config = dict(
    intermediate_size=768,
    norm_eps=1e-05,
    init_std_o=0.00346,
    learning_rate=0.00746,
)
MLP neurons of a small language model. Each row is named by its layer, matrix (up: input weights) and neuron, and shows model dimensions 0-191. Each number is 500 + 25 x the weight over its row's rms, rounded and kept within 0 to 999. Numbers have three digits each.
After each neuron's rows, "fires after" lists the tokens most often just before its 100 highest values on Wikipedia text that the model never trained on; "fires on" lists the tokens most often at its 100 highest values on Wikipedia text that the model never trained on. A number after a token or word is its count.

L3.up428:490490484495486502539491482537467514477515493524490501485484450572542532477474491478513508508494477475517556452524481521498530490492470500495506474527498517517537538507483491517500454461494492455501540494473523508490483508476474490489534504461529492491484484482453514505546454493509470487472496546516481517462479474463527510520493509527520522516511509507535546450515476483499556498498524520464526481505518494517479515496496501464490470479522489461493494512510522538517440476525502525434490509515500488536502478537477503544506538520540507542498516505533490510523488480441497477
fires after: "M" 13, "m" 13, "y" 11, "Y" 10, "Mich" 6
fires on: "oun" 32, "ig" 30, "ong" 12, "United " 5, "along " 4, "on " 4

L3.up69:532518488514527576512485510496466481484518528485498501516541485508461507534467466493486528522527513478510470469461487513484479520489483484510490500518494503455474542525512477550467487498529496511513505451504551506463515484488527513488503493497491513542521467486475492486470508475517496546527506509543523488541511438472488516462505473482493455483528483472477534494473486502487473488480513489480502523495497519464482481515531458465488514500541483484538523553503485491494466484486462507529478508478483513504489528532447484507529526492513530557543458560504542507494507534478467478
fires after: ", " 46, "er " 5, "), " 4, "(" 4
fires on: "who " 53, "which " 47

L10.up631:544498491517500472490515490513522515508493468518541460484478467548481497506479527455487535508489477511518505480465478479479468450466525531546517491514484490524504496430470470523491490504522504503519475498507519516510458507577495513527471533486491446513462499528453552470493542495555530498482535501527507514501493538486543575478471481534533508506515487502505502496466499519503528495512521556515528532494471528486508512492520509476468462464522498488489524510498476496467485460532510500503484465499489463494507506492476494494485549504491515521482487498462535500537492517474509493
fires after: "W" 18, "F" 12, "one " 12, "E" 10, "U" 6, "fi" 6
fires on: "of " 27, "is" 10, "all" 10, "re" 8, "ar" 7, "as" 6

L12.up718:539510483499488477476479497486498522527481539527490480524491509538536519509500502479493464467504491492491540517551516504508476495499530501487453510558490489461453500508540502517492513487518503489534508465522507486534508507527507464465495475474494445469483454513549486506551477446501505494509475532504509440543496496489515515485507490496514471507534523534481504480490491481510478489489453490504458509483532476486477511504503529522495492525540440501494533485472518544477472515489525465488515508522508450521549483482522525532489536514497452511458453489490476545504522500491566496
fires after: "Ch" 31, "G" 8, "p" 7, "ap" 7, "P" 7, "h" 6
fires on: "rist" 21, "i" 9, "riv" 6, "ome" 5, "ev" 5, "l" 5

L9.up723:479508475450524499508497533473527500494479533450482510481489524558478495536510450466500479497543470508559556511491529490472499487515514468504479494461512534474465492493497516536457520488507555492506493485507481499468529508498542471503503542485475500521501484485503485505519521499509537517553488467521542517486456523545506471505491486513495464533526504505493449506507473473465485497480513474505483493475427515503521483542474510507528480521513476470507499505513529537517512530453549531487497505479500471483479464502511508476529484504545521470484494520479455516474502504464516537
fires after: "| " 47, "; " 21, "gr" 7, "p" 4
fires on: "0 " 31, "0" 10, "; " 7, "y" 7, "— " 6, "| " 6

L7.up657:487489515483517483506529501550525509500505507527536506493509489558478489568486520534499508521483481490483491494483482485486534482524494493528438482509487533496490497500546481526525541552520518458516485508524469495526447462517508506503527473504496519493506529494514468501527492491508517509544478505514497514523506507471519436499505488477486509485486498521528502451491499525469488511500487464465455507498476493456533495488506471489462502487550468533463523504514498531497496539540496441471476500522500499529485510537481502549504464485491496450490466486504564514487551482428479481
fires after: "e" 17, "w" 12, "pro" 11, "nor" 8, "rem" 7, "Stre" 6
fires on: "ast" 15, "bl" 11, "ast " 9, "anc" 9, "enc" 8

L12.up767:467479525509476526498452518456516531525490536503492564501476484484462531538525517506579500528529501506481513491478536515485463443489527508479508504486513478491504487509479447520469520494540482481490504478488490514505469511489535480535525498529466504485526489490490472441483487528492511462523477485528477504476499490465529500544529491515509504523510533525504488515491507529488515512478500499492508506477567517482483462523493491527524528492497513475494525515519527448466507478466507490544490437480489479493457491506503478541517453521485543483481525543503478464466483537483508528
fires after: "St" 17, "Ac" 14, "cre" 7, "ac" 7, "r" 5, "R" 4
fires on: "adi" 25, "c" 17, "di" 8, "ti" 7, "th" 6

L15.up554:500543534516478514484516485464485513532436523487510481522508501549440501495502505539487520529521501476461519525534505511494530516504522520508480509528495500500493527466486512514451488490475448537495482493502516480532509527444518478472505487545463523509493506498508500538515485490491525507497461480486491496448493485485495504487488506527497491480466500505502505502518516503479496489465499485477507475522450524516480524498508532527491471512486512547487510554467483509512470501535497441521571510493519554510508467539490516509504524520456503425491502488498507577461490450504477478
fires after: "the " 27, "a " 20, "The " 6, "s " 5, "\"" 5, "of " 4
fires on: "f" 27, "G" 22, "d" 17, "D" 6, "g" 6, "s" 4

L8.up127:526488489460499503530517545493470494510512532508508523481519449488416526494510497508477551534500479500509515534502496498505492497510544521521533472540462507484503497478468479489540443531509502509500518482503476464498491480497506484510477501547495470476546488518466524472516484451504517505567484493515463526542514515480490495497524469472453533523464495542486502463450496542486524493474540520455535527473499528532518444490474529496475495542490488474466517494497483494474548482499490463524459503503491558506479529529502507503501474495529515500509504517496485495478489501520518506
fires after: "C" 22, "c" 21, "L" 10, "St" 10, "st" 8, "s" 5
fires on: "as" 17, "iv" 14, "row" 10, "oc" 7, "if" 7, "re" 6

L6.up157:519507491492516504516479488490513499537501463504469476484536489513534536485438499504496496476489484502481518536493477512529513508492467493511515520533491513545499507448473493482403492495446481514522480445451509505536496501531471502492468467513538502479462513483474517495512474496496473538489473513509500471499499510533508497512459470481452475499527506490502493522506482490493489507516493531531508499480546493480492489494505541454485536531498462465528529487458518496529521541486482486503499560464479565520488508462531524527476528503535535493499466505523516520473545462526503522
fires after: "S" 23, "ul" 8, "aj" 6, "af" 5, "Gr" 5, "el" 4
fires on: "f " 16, "and " 13, "-" 8, "fer" 7, "qu" 6

L9.up481:525496499525530538463520497525493482502452518469527497511521521510461476531499543470436487483481513532457503480520493508468538474496477480514490469486536496481544474494507475520525461501462559535454519498508494549529470544473524522488528519498518478481476510487474544527487493498511532455498500492494485538507515456504524470543480503515467465509515522484483483446522498520494471464538473493456463501513483493523514517453515479510455491476487544512498544468490510494519513470511534500514496514506498526511476537518498480516535492547487486499547477521464492492504488522537497520
fires after: "li" 15, "i" 12, "ad" 10, "al" 9, "el" 7, "Al" 6
fires on: "o" 18, "am" 14, "re" 13, "c" 8, "ec" 4

L14.up425:468497462517501485474482488504484466525480568518530466495507529530490495496486438544488499452459511493524474491504537513499486501479509513514539511445532502498480478492459472533538476494513482471515518503524506507492493479487511505493550458531506472530503551477522480465447473477521533490517534476510505470502549459470491494497499493525492480489496496494463482519556529501500486499471525506493499497527471492514480499525558475436497481473518491516495482487512451527512495500545510440508498499536531521526537514469512529479515526485464512509500489516463547491493497542495518526
fires after: "O" 20, "A" 10, "w" 10, "W" 8, "g" 7, "ar" 4
fires on: "l" 22, "st" 12, "eb" 10, "row" 7, "re" 6, "rig" 5

L12.up656:514499502465546454456495475511508525557544459473467494470516467545499490503507498517488492462509515482479482505503492537504512488512500518528504545454514479489470505461544512557498508497475518510493534505550510513481491501473504528552500507481535474496500473482503529509510458531518531496502497506499483528555482483523519514513511481496505463526510506550509479514540486449542499487538491484473507509514436529505495446486471533491528472518515454510508505495472502495492470488529497480517552484519497444477452447523494518475498513478499526508460508507496472506509509527493464460
fires after: "." 46, "|" 38, ")" 4, ")." 4
fires on: "\n\n" 100

L10.up70:541475489531513482473528493509526495483528558445519510518511514507470533484525476510494498546519532465527481479502476492511500488506497490504506528470507506466505487485529499477505489502500530530553533467518452497515479447521477559493483546496507486510492499497493469497514486526513515457518478535494498535495493489517501538513459522510501456485496496519565521493553500490503457465486543484468465522493523505520456520466474507534487458503464516505506526540477498477469551518452502483523457456491483493504508527523463493504497481506506506535445476515464486480491546498465525497
fires after: "\n\n" 35, "at " 24, "Born" 4
fires on: "= " 35, "the " 24, "at " 17, ": " 6, "-" 4, "\n\n" 4

L6.up325:478468490502488485460520452487504472491562493484498508492496467500531485469484496442492467489536484496497508511524469506509507484479542529452488485479517494527517501447503458492522482550549511490531485484483488508503498488546478490527480582453497487503526503476490530488529540467519524510441505506501444487509487490505517491490483483486537496474525500477509512501520532510505509477528539504541516507489456446541506537512490477501513514524496522490493510541491511466520438525492527482504518486499547475559487484483511477490528545482492500462505491517537529503486515481546501500
fires after: "S" 31, "K" 17, "T" 8, "P" 4, "p" 4, "m" 4
fires on: "im" 34, "m" 18, "n" 10, "o " 8, "im " 6

L6.up356:533470500516472505497547536514522501513525513505522479475527514515536506475540525453491501460515430479522499518514469506485452552486508470509500479488524486512466493534527486478496492510519520522498492474480506511509527488526482541519520524501492471520502481487493504519452474504494525519456481467572500501492505535521514512511490483493497470469523515463516540482492495540521472525511507524504460481543503493500508507466509504439529460471480530480443513533498549498461502504487498528454491497513493486495513500513533487513547451514486501473541494522503519436496484494436465508
fires after: "\n\n" 94
fires on: "==" 68, "== " 20, "===" 5

L6.up76:542470513494520507532486502484536491557480492547517507445504461463525522498483490492489515444502489519524476486492523526491546528517532490480491512464507489501502517507514469502448521542509512461456507501458469524487540516485541531543473512508489526528505533473469502493516484483490550515508517499522514462486476482541505482545484499503500478494539537474494527500505475511484472501502480473491494467521514535554592515471513466468463499520486475460508504514495512482465517511517522518504442532478499502518501466469497481534488457504487496537504462506520502512488498465482492515
fires after: ", " 44, "s" 8, "S" 6, ". " 5, "Q" 4
fires on: "and " 20, "with " 13, "so " 7, "as " 7, "As " 5

L6.up538:564475506504598507475454552486481484492465487482517526480517505507467506520494501486493475481472484489521505512486489505499513496502502573516499482521478516489499517474537532520491457494516522486501472468471475516520468445515483536472487501520473520478508489520459478473497534526493526483494525522520476520489521513506505493519502494522474495506507497491551496486473513500484482502485477537474516520456463524442486521511492526524502531474500499536502467535488471466547513461489473457487485512503492467540487528489523463501485476454519494511543548507516504469525482570516518508
fires after: "| " 19, "Sc" 10, "V" 8, "M" 8, "P" 8, "R" 6
fires on: "Team " 16, "en" 14, "inn" 14, "or" 11, "ank" 8

L6.up405:508550513485479557526476541513566502541516510512498519493463483469499511520471484519495533502505497495497498505499516495453457481486494508515504498447481494502484461471520509494501565529482483475501492506489472503494467486450481479540515495520484539517480466493473495514512464506520508529533540517529486493491499523521522442496461500509516483548487536519475507472457527547474533516471519484509469527500495471531512494469539533491459500481527516492468468472536524455485457496511541530526551559513483476493477495502480521492478457510514518475526468482500514499501525499523490473
fires after: "; " 21, "0" 10, "2" 9, "4" 5, "1" 5
fires on: "; " 42, "| " 11, "0" 9, "A " 4, "Tw" 4, "1" 4

L7.up760:511474475495521436499494502538510487501501502500506492533526456483527526481490498479503524516483483517513579463515493451507487455483470514510477497507511452510492474480482525507476522539480463501497475509506488518482513495489504550498512530503518503509474502449461486514476499522469512541517451521472506503522537474502455472520518532512520514518509478513505495512517519529461513503506491486527505476475479463462533510524497529442477534537527469482507491502500453488491529557497479486548525540478526518503478455488483522545461506474521514515540522533487481538500514514450547478
fires after: "17" 24, "16" 21, "18" 13, "15" 11, "14" 6
fires on: "3" 19, "4" 13, "6" 13, "2" 10, "7" 10, "5" 9

L12.up256:543483459496468487522514536496503501471471515471442468489537514474499497463537489510497511525498519442492505439483480442517509489514468548506513506491508505509496485471525481534497530506512498444506525468543488529483531500482467475496543488502511470479532480493499518525516492521528509443457499520507476524521539500533493491564495502532515457493503508507523473522523493486529476483508522492513525464493501500528554490520465525472521490519519516480535512518447533487477552479481526446518510473504498514479525494505491483469487526492497543512526491483521495532522505496517438476
fires after: "." 45, "|" 6, "al" 5, "an" 4
fires on: "\n\n" 56, "-" 23, ": " 7

L6.up163:540526484553481497475511533525533498493504471487481500490494514531467506535484493471493503481508496504487553501527548515508450520519516473497514505457486515502476508495521489495488537536482506480521514499498514511540525466501518466539461508491458504495495491498498519489503504483550454489483537458487534495491512476517477519493499473470561475522480528522484486482505496552481482504513528504493456539481505457548531510469549523509489502434489539465548503500505507447493501443452488499500480545487517477489534522508492505422498464498504501470466488510528518491529498486494491474
fires after: "0 " 34, "| " 16, "— " 12, "0" 8, "−" 7, "1 " 5
fires on: "| " 64, "; " 8

L7.up461:507517457510547470516473523539488475516514501485534467526477531519484504521498500450521490466522501499517517501514535536490476508488504493486506432502514461462493544473517471461498478484486484504519500470524499488475507516495502498479556488531511532510502491512492535510520498506468491475481497472472487510497520508469488517539523535522494423469511505517469530450500510501442455548519500500480467493458505458480534494503450537493471508485512509508540512503518519473511499506505520503495480488513497502470497516519565463522573512554473467496497478529539539500529500488483509483
fires after: "\n\n" 75, "wh" 4, "the " 4, "m" 4
fires on: "==" 72, "sol" 8, "ist" 6, "ol" 4

L10.up58:488519497513522501532462469528465509503486507550492531507536462500467536478495469486492487505503500511529513509513548559484489519526467473533492490519548471473457491482514470486479530467474466463489526437554502495529491523503490471490501547511516500505487469509495551549541517500504470505504496477470503490530474487526468512491499490495499512499542502536502486465522508558475512526493508494490510536484526412535478490504491533494514519512493504488471477467486471511542486482504508499504535517461480503527522519501454465481518523458477505498501477523471485491516468499521563493
fires after: "p" 31, "m" 10, "P" 8, "Ch" 7, "W " 6, "h" 5
fires on: "riv" 14, "ow" 14, "up" 10, "| " 10, "uc" 9, "r" 9

L9.up279:514494475452450486525499529516475486506523482506487488466482550493533552492440474472529493529503516505532537505534502513458460507479501456525468530466505505546482454463517491492509537513473470514544505533487545503493496502475490467503492485513443519517492510466451484485521447503536501544511511462516516536511468506519504505503503477482496483505490524517497509487456485455453492469514506471509484554520504477522521508498505537535502485538482512474544503487552501478468509513471535512477526549479527504496509501514499506437496477520518484494501479512506490475490489537517509533
fires after: "; " 16, "| " 14, "–" 13, " " 13, "0" 6, ". " 6
fires on: "| " 30, "; " 12, ". " 7, "25 " 6, "0" 6

L3.up437:502526485507516415451495524504522512484529520511517459502510476522518510506501505501550498531471507507517544481470482499480463531479471510497535497476491488479550492485448503497444545530488494502480480513515543527485498516506498524476507499526496518480479485485477568550492512466502528496540450521535485532481517454502492506451523507472508539493449506541493519520525521474464481481486514489475472520516444485520508528506494522452532486517526494476513508468488476460468507533511505452512517528507464477508469513492513521517502508445492486506536523491517503520498525477502533507
fires after: "17" 36, "18" 17, "16" 15, "1" 7, "15" 5, "4" 4
fires on: "4" 25, "3" 12, "5" 11, "6" 10, "7" 10

L6.up427:504508505502558473511501558477502497473526478497503509494497482473499499487476527464482539492516470535534523510539487509523519514504478511511458482534496513493510483473485523468519466462514479482572498529523523520500461517521488538514490516489476451485483480524517525470516493485500532485517492458505518495476459488495486493519482426550506453449523517493548495484502511517511496502487504494470518499494468454462443520514518484527506494492470515485481511557510493444545511505520502488494514527454507481513482494469525498520491503514538500507498454531496532524472547512537439514
fires after: "T" 17, "Sc" 9, "av" 7, "inc" 6, "K" 6, "P" 5
fires on: "or" 83, "cor" 17

L12.up564:536478480499464498508513525502510500524472487470519454503523469539506497466511509533513504510518455496497443516505529483488501491504500503509519467480494507462491519499507480481512477531546518477462502521500464518505515529521533494483508465529499481524502499483492491534518519490454466462493530505493536478518529480509514467549503489510468476511534488537510505493531446518496569533486530504437486503504501519496467491485516499466569477461519484472488481541423469511519509483561514498475475528505532491493506486464487499462495435519523517526520486538467522502490501484486538508
fires after: ", " 18, ". " 13, "am" 8, "H" 8, "h" 8
fires on: "as " 21, "As " 16, "as" 12, "ong " 11, "for " 5

L3.up142:469516515510436502519463477485512489499473531482479457485494478545523499521518447486541520521510520508504549488461498513463506474524510517512505480493513456465535493448485525450497505491500514490459488526480565500496525523490506508508459490498479538481472489460476526523506534450497531483514462541499501540538491542529466488508477549533511511498508490509496486515497472545470484468495510491456509523496480507534570528530490513512527519524501514500471523474521513457499474518510451464530504471508468462531509526529502523514501497457488526508507486462493492488524494488508526507
fires after: "the " 18, "17" 15, "16" 6, "in " 5, "18" 5, "1" 4
fires on: "1" 13, "ati" 11, "0" 11, "16" 9, "15" 8, "6" 8

L12.up687:570490486508513470517522455494548466480497525491540508484509507482522525503520486525529497512509495468496495466503522484508467465533483512492521518479512498477486512496514482501431524531438472492513476499506486479493514474482482538510499455522523515506468495490516493496506504529498524495531503488486479498500558492508468502526483486516493451485551505570517512510540458507543498486467525512545487481518492468509455509476439487484490493517491536494518416476475510532516471507495511479509481503489505505486480472541526491512468527507472525539470516573520490535497514487478495479
fires after: "." 33, "im" 8, "al" 7, "ation" 4, "more " 4
fires on: "\n\n" 38, ": " 15, "ately " 8, "than " 5, "$" 5

L7.up573:539524474495514498463542536495489515516488510509503461527482505519493502493514523480506531423492489486528534527511485512512490512484554491528466525464510539526513458520500558463487505527495468456513524516479489508480498498493507486520516504527494479513559520510528507537495530482504472488497521493474535474504487466467534485554511515481474515479556476482517485543497483530483475469486508545501500497472509468485507499508441486488551453461501488438472497488538532470483500520502479508472507467470482534464486470506483523497507448492502510539482484525507507509517503527450528480
fires after: "'" 22, "in " 8, "M" 7, "on " 7, "Roy" 6
fires on: "his " 29, "s " 28, "y " 11, "her " 10, "al " 6, "' " 5

L7.up764:461487551496503515487457475490516448563471498492481492472492468438481480536490491514530531532518524503469491503477490543517524494485525525515509528520455434487478477487476506536512539557501481480506509523461513500498512502547470520490458489433499518549519513468463482533496520518489511466491534497516474511513505499503485504497506490467501487529489518501515499524458478478506504521464533477512448497517471495508508512549532519499504515530523521510506516476479510546543505539483485503523472476470522504472545557462472523505497473464454497510501505478500502517480501512509504490
fires after: "d" 15, "att" 12, "D" 8, "com" 8, "Pr" 6, "tri" 4
fires on: "b" 20, "ack" 13, "all" 7, "ain" 6, "Ab" 6, "é" 6

L3.up694:506524498476497457502506511489497516514504501514516484540505509551487528506514501493550544446509498521478514510497504481493484452470543480508474495458521500491512490498502503419475517480537452473508504545492502506467544494517488526544445510562471488484485514487522530561498516502537495490496493505480474448490441528468533452523493549504499525482483504529513497511471526495492448477483475510507490499484492531469498532517479493526501466490533495510476508479512519490496483515515492489490502509504486500434502567534493531566495463493476498528520499483517503513518474514490476480
fires after: "'" 38, "prof" 10, "enti" 7, "of" 5, "ers" 5, "iti" 4
fires on: "s " 38, "' " 20, "al " 16, "essional " 15, "ican " 5, "ish " 4

L12.up276:501481516504528486552489486473511472504510488493524522531493515497500485455555453527480497448530480477484461449464497495467534496477483486521512464480496468492447516489519456482477506505469495519560495473533489506494498499544486485474534496535490483475515520506471507540495470489497559525539477482490512514531536496538467541521498465570503500496479484537532479503508506489535511482478529468504491486516520521486507529494502493492472476512488509517540496478526488539501517476530518443504512526479499494450494508484494534501488527499514501488479503562501494532440524502497444489
fires after: "|" 23, "im" 7, "high" 6, "al" 6, "." 5, "g" 4
fires on: "\n\n" 27, ": " 9, "ately " 7, "est " 7, "ally " 6

L12.up455:522476495495518518484487524539516498542474493465499503505507501510516508521548511479541486526520493468456485505511531483533509542486504510484522504494517489464471515516490516514520513534578496507488493473487469474485491504480538526524543516468502523493474479509522451472487467522482496456507467528510506497497452428516506556498570472501489480487514474461559504456518507521433535465515507500528508561520512555529474454491504527447481516556520484494491498484477511492492505484520510478508487502467492506504502489477484490512490511514470482507479488520459496499518509490487526506
fires after: "th" 15, "Ac" 13, ". " 12, "ac" 6, "er " 4
fires on: "c" 21, "re" 19, "He " 15, "who " 7

L4.up394:523494494505489491514497449484509481519511516486491505518489479488490551458489505516521503503497458512524506528477542497535491490520531515435489477505478491496495496467541453470538505508492572520519519482461498480495533498508498503503508554514488489454521532492501466503518461480494460511466490487479535461479454513532476512523491523510499531505515519508512525511496492498498451539489506523515483476525493481451491466513459467490524476496476475480445516513474462503494502490550465517478516532491512542520481490554498493556492469504491545487497512533509509501553506500443564496
fires after: ", " 27, "Th" 11, "S" 7, "ough" 7, "Wh" 6, "with" 5
fires on: "and " 20, "out " 14, "since " 8, "ince " 7, "at " 6, ", " 5

L4.up419:526481552505505490550506541451497507510562426521514507509495462466493524545452509491522508533494504477504543521479493516493485493561476496476556525466483490516454486481492485499509531525516472506516535500456533532485474445492494488517486509531481476508508531458515511496531463498530481504512484479529493501461490532498472508492514528518501464491468501509511461495448470499470500496452514503503501488475529514500523512473506484528509481532523490505440506517486495498490485498479513507527520510442536526502517515520540542491459500514528522490463509452460487490507516502511529525
fires after: "| " 37, "N" 6, "V" 5, "% " 4, "\n" 4
fires on: "— " 17, "| " 14, "• " 12, "; " 12, "otes " 10, "—" 6

L12.up702:505454491483497494479518502497521472525511500489528482512538519516504535455498497496461468472488494486518503522526511484465498499505480477501507471516511530498490520445507520479495489554522490483522532487483502500519537476545497479523546502464460526504522547499533505506494527470508463513490454496507509504475518506481519454516492513485514515494448474500524527513482430551522495525501500540438560548538483497485531506491503507484506505478471491479447502478538501546499489504482449501527480470457505505516457506497481488448525512519516486492479546555505552519486504476493511461
fires after: "| " 21, "the " 18, "s " 5, "R" 4, "a " 4, "\n\n" 4
fires on: "g" 43, "m" 9, "Team " 7, "Year " 5, "G" 4, "Party " 4

L12.up183:503497469486590499483516467501513518502470487491535496522508514462512490477498483516525542498512504495525494494520493483457493510492542483516535522498480530493536491485500501519513493507495456474512499506481500482479468528495497506505477517474508507494522486497536493527488510487479507463482494558476490502528512523513456559493499503504458524524519521456489485529507488482482496507477474493559581504457437485484437494503501474520503500513518516551515500529488500543472514508456475520484464518482517498567482460571514477476479505502466532529499484509502540473492474462500481511
fires after: "ic" 21, "tic" 7, "uc" 6, "acc" 6, "cont" 6, "op" 5
fires on: "le" 26, "ro" 18, "ur" 5, "ribu" 4, "le " 4

L9.up117:489497508523536495490469502504472490530502467504493541488528534496495485508475536530462494507531480485506524488523507501497485514504499485491493481512482520492527526477511495492439521462534520565496509467457477458475460548515485519507512482505543551535464515483458489529488509512506539493505544484542431500534487536529481492480515504519508529497516505505512499495496507514456472464500451499525466526509466501492501490504518459449526458538486510576495490500498419535504521458501530498499523502477453492492475501515490533506522498523448492502497539496493501504504518468498498518
fires after: "al" 13, "pol" 12, "at" 8, "n" 8, "i" 7, "Sy" 6
fires on: "om" 16, "ur" 12, "ic" 10, "ys" 8, "al" 6, "ri" 6

L6.up78:453483496528519502468484520553510484501489525507470480476503500547489504505477498537505472494513474551528527499511494484524475491488504488485513539470499500476462511483494528493499517516509501495464523539516460444426478510503500517523459487535538508504513494476456467478517547496488542482476505524588476501456499494510516512491494476466501503521510505496501502489496510495488512498456474515560467500525520496515446469538511523479477498506510522573539503485499466520500511497525494518463532515463502507479489512534467485535490505487491551515499526499478449454466505497467509521
fires after: "Pr" 17, "ex" 17, "resp" 11, "pr" 10, "well " 6
fires on: "on" 17, "as " 12, "ed" 11, "ab" 9, "é" 6

L12.up197:475526514479496449506481540474493500478477536485499481508511521476486499476499498524520512536513499493513545505503480479516501531523551548506485527483456499533490518487476453468483470549518486524505479479518519511588469488495538515466519496486509507527486481504475538461500502488471515458477500524462475510455489527479493506555490490492489498547505501503527520492482490568477505497511519524514546457490499485541505460494513517495458503494510467518471502486510526465483480465508459496458486456480527549535520530522520477504520496509488556507495486529470532467484521513503489461
fires after: "C" 28, "c" 21, "dec" 6, "E" 5
fires on: "re" 21, "as" 11, "ath" 10, "over" 9, "le" 6, "wh" 6

L12.up320:497516503487475497471492467515533526501506466466506451488523471539498524468491529483488511507497461490450502521499506527508474509522558485571505485497456501462507468456514497496483515510516475526492508476494528515492470523520484513496489500436479519492537535530492523543481459521515497519454455488520508502468527492528488484517536497584522536506489490515484486499527499515502495522457485539490550522494524421511557484469533511474517483483489515493506523541476508499501530480539503497509496460498532515498505518464449525525498493502476494473468476500508516490481489467507485490
fires after: "the " 34, "a " 9, "Mc" 5, "The " 4
fires on: "t" 56, "g" 17, "T" 11, "G" 10

L6.up417:519464476481464533514522501510453509525446494499532519458539501507515509509553472473490541467494487499491479495541518448468486501483471520500519491479518480529493508512518444507489578503521528520537507482476505501530501518516475481488480514509499485482477487508505487531523472511501514506523494535507520507491539517516499532501496509502507532494519480527513475556460455479495481458494444452510532493500463530487462539509463509530503480525503517492450516510520501462507457510480486483484532477475481538508488543517491509523518501478481537534511445522515485462555492528510480461
fires after: "Wh" 13, "fin" 10, "with" 10, "there " 8, "There " 7, "h" 7
fires on: "anc" 15, "out " 10, "en " 9, "c" 9, "aving " 8, "are " 7

L3.up645:498477487501468498491493493458521522452516479522516490515473469474481471503464525492464491530528469504503532541492538505498503492529475502505545505487523487485470505488490522492475503538519468503526532525455489459452434472525501477478516499527484471474540512496467520464554497505527494466497487508486490538496488518518492539473464480500493497458512477500452501513482546514459497525498548464486505482487535517530500514499523488498535522549526518487485547498505521476531488535550530512514493497518456520500477526518482520490512481529476479460490504533461524483482457551520491556
fires after: "\n" 28, "| " 18, "S" 6, "s" 5
fires on: "; " 43, "|---|---|---|---" 27, "— " 18, "|---|---" 4

L6.up350:493510459498534484495518494501509476525479516499472517520523412485515467481502478461509520531540521462538469515485534528494500486500495464503446490527468510481474553493506474530490517499500482502532480499491511485492490488526481495496509483464497539513494520480533499471528483490535455519511486502562506505495467481471453502502479499456526509506522570467484494529522481471466462528561517484482527496515537471484498490527535515466495485506493484508533527579503488516513541506505509470477506521490535483498467500520496513509482510507489523550515492485514540475497485516453450484
fires after: "the " 15, "comp" 13, ", " 11, "The " 8, "jec" 5, "cl" 4
fires on: "which " 21, "any " 12, "album " 8, "group " 6, "t " 5

L10.up264:474475496469541473489483500551488505506513521515455503476475492507509524484483468495513496455529546477502502514528504517475510510546511448487516503519502481501478493511507552477538454560501494508462478480494467551491473518489542559508501515482532518530485488521480530510481502536473457477486505497500489530533496469579489500508525471474478463528498504512487521494503496515518508518506499513515524466499475446482492514494495500476483525501479507527527516490501468568468525500492492482547491483484521546482476475565463550508480507492486500452488482504504480484523478527486463461
fires after: "acc" 18, "att" 13, "int" 12, "alb" 8, "cont" 7
fires on: "ack" 19, "ro" 17, "um" 17, "ribu" 7, "on" 6, "comp" 5

L3.up32:522520487538505514498517501504475536460495503507484457457500507530484502500430485437447546482495528533436510495521516493487486460513473520512483537566531518500520527536481519469518520534525509469454487508513506479473535467494534563524507481515496478463498527477474533520466446494500525500498483500499458480495501463512496519516489521479494492493513489472521505496489515505506535478487499511505516516511494487473515485514487474472514467533485504515486509533453509510488490534534529508540486447505523505496503493539477486532493529543508531521474536530505513484480491494492459438
fires after: "In " 17, "on " 12, "in " 9, "On " 6, "2 " 5, "born " 5
fires on: "September " 19, "March " 12, "June " 12, "August " 11, "December " 8

L8.up568:527518509472473512533491510495493529519481549457487494475501507532509515511534500449510525498497501543480493546499485475506493461526510508500554483499514537492520484491465483473495490509502528525480499507474472510498471545501504525522408514471548479488509487483519524497543501466493492473468505504522467471498443489500492504470501508478514507493499478516525551473508526501470537472483518430525440526493507465539469529516495463482497495519533513508519486486499505513501490484508507531446509560493510540485491517512478507491529475557476536494479497502544513485443483521480489486
fires after: "I" 47, "S" 11, "Al" 8, "N" 7
fires on: "m" 17, "l" 11, "v" 10, "av" 8, "p" 7, "ip" 6

L4.up238:463494498510509511450512486519539467513488510530513462555483475547499525510528524461495496507504500463511517497518496546528491522497488487456465473515503541536489503447549506454475486509447508514524508504518536512491515458523491507527521499537531508465514506502479496521528476462511493483464493481514489495475443506478491548526553470489519483490542486507510511492474482507536493447517473484450447493506507493479525537482526508469509507483492510497532528528519525467494485508450503497520467506512508476466503521543528497495513479549499510519508485493504526468511547442469473521
fires after: "\n\n" 97
fires on: "==" 83, "===" 13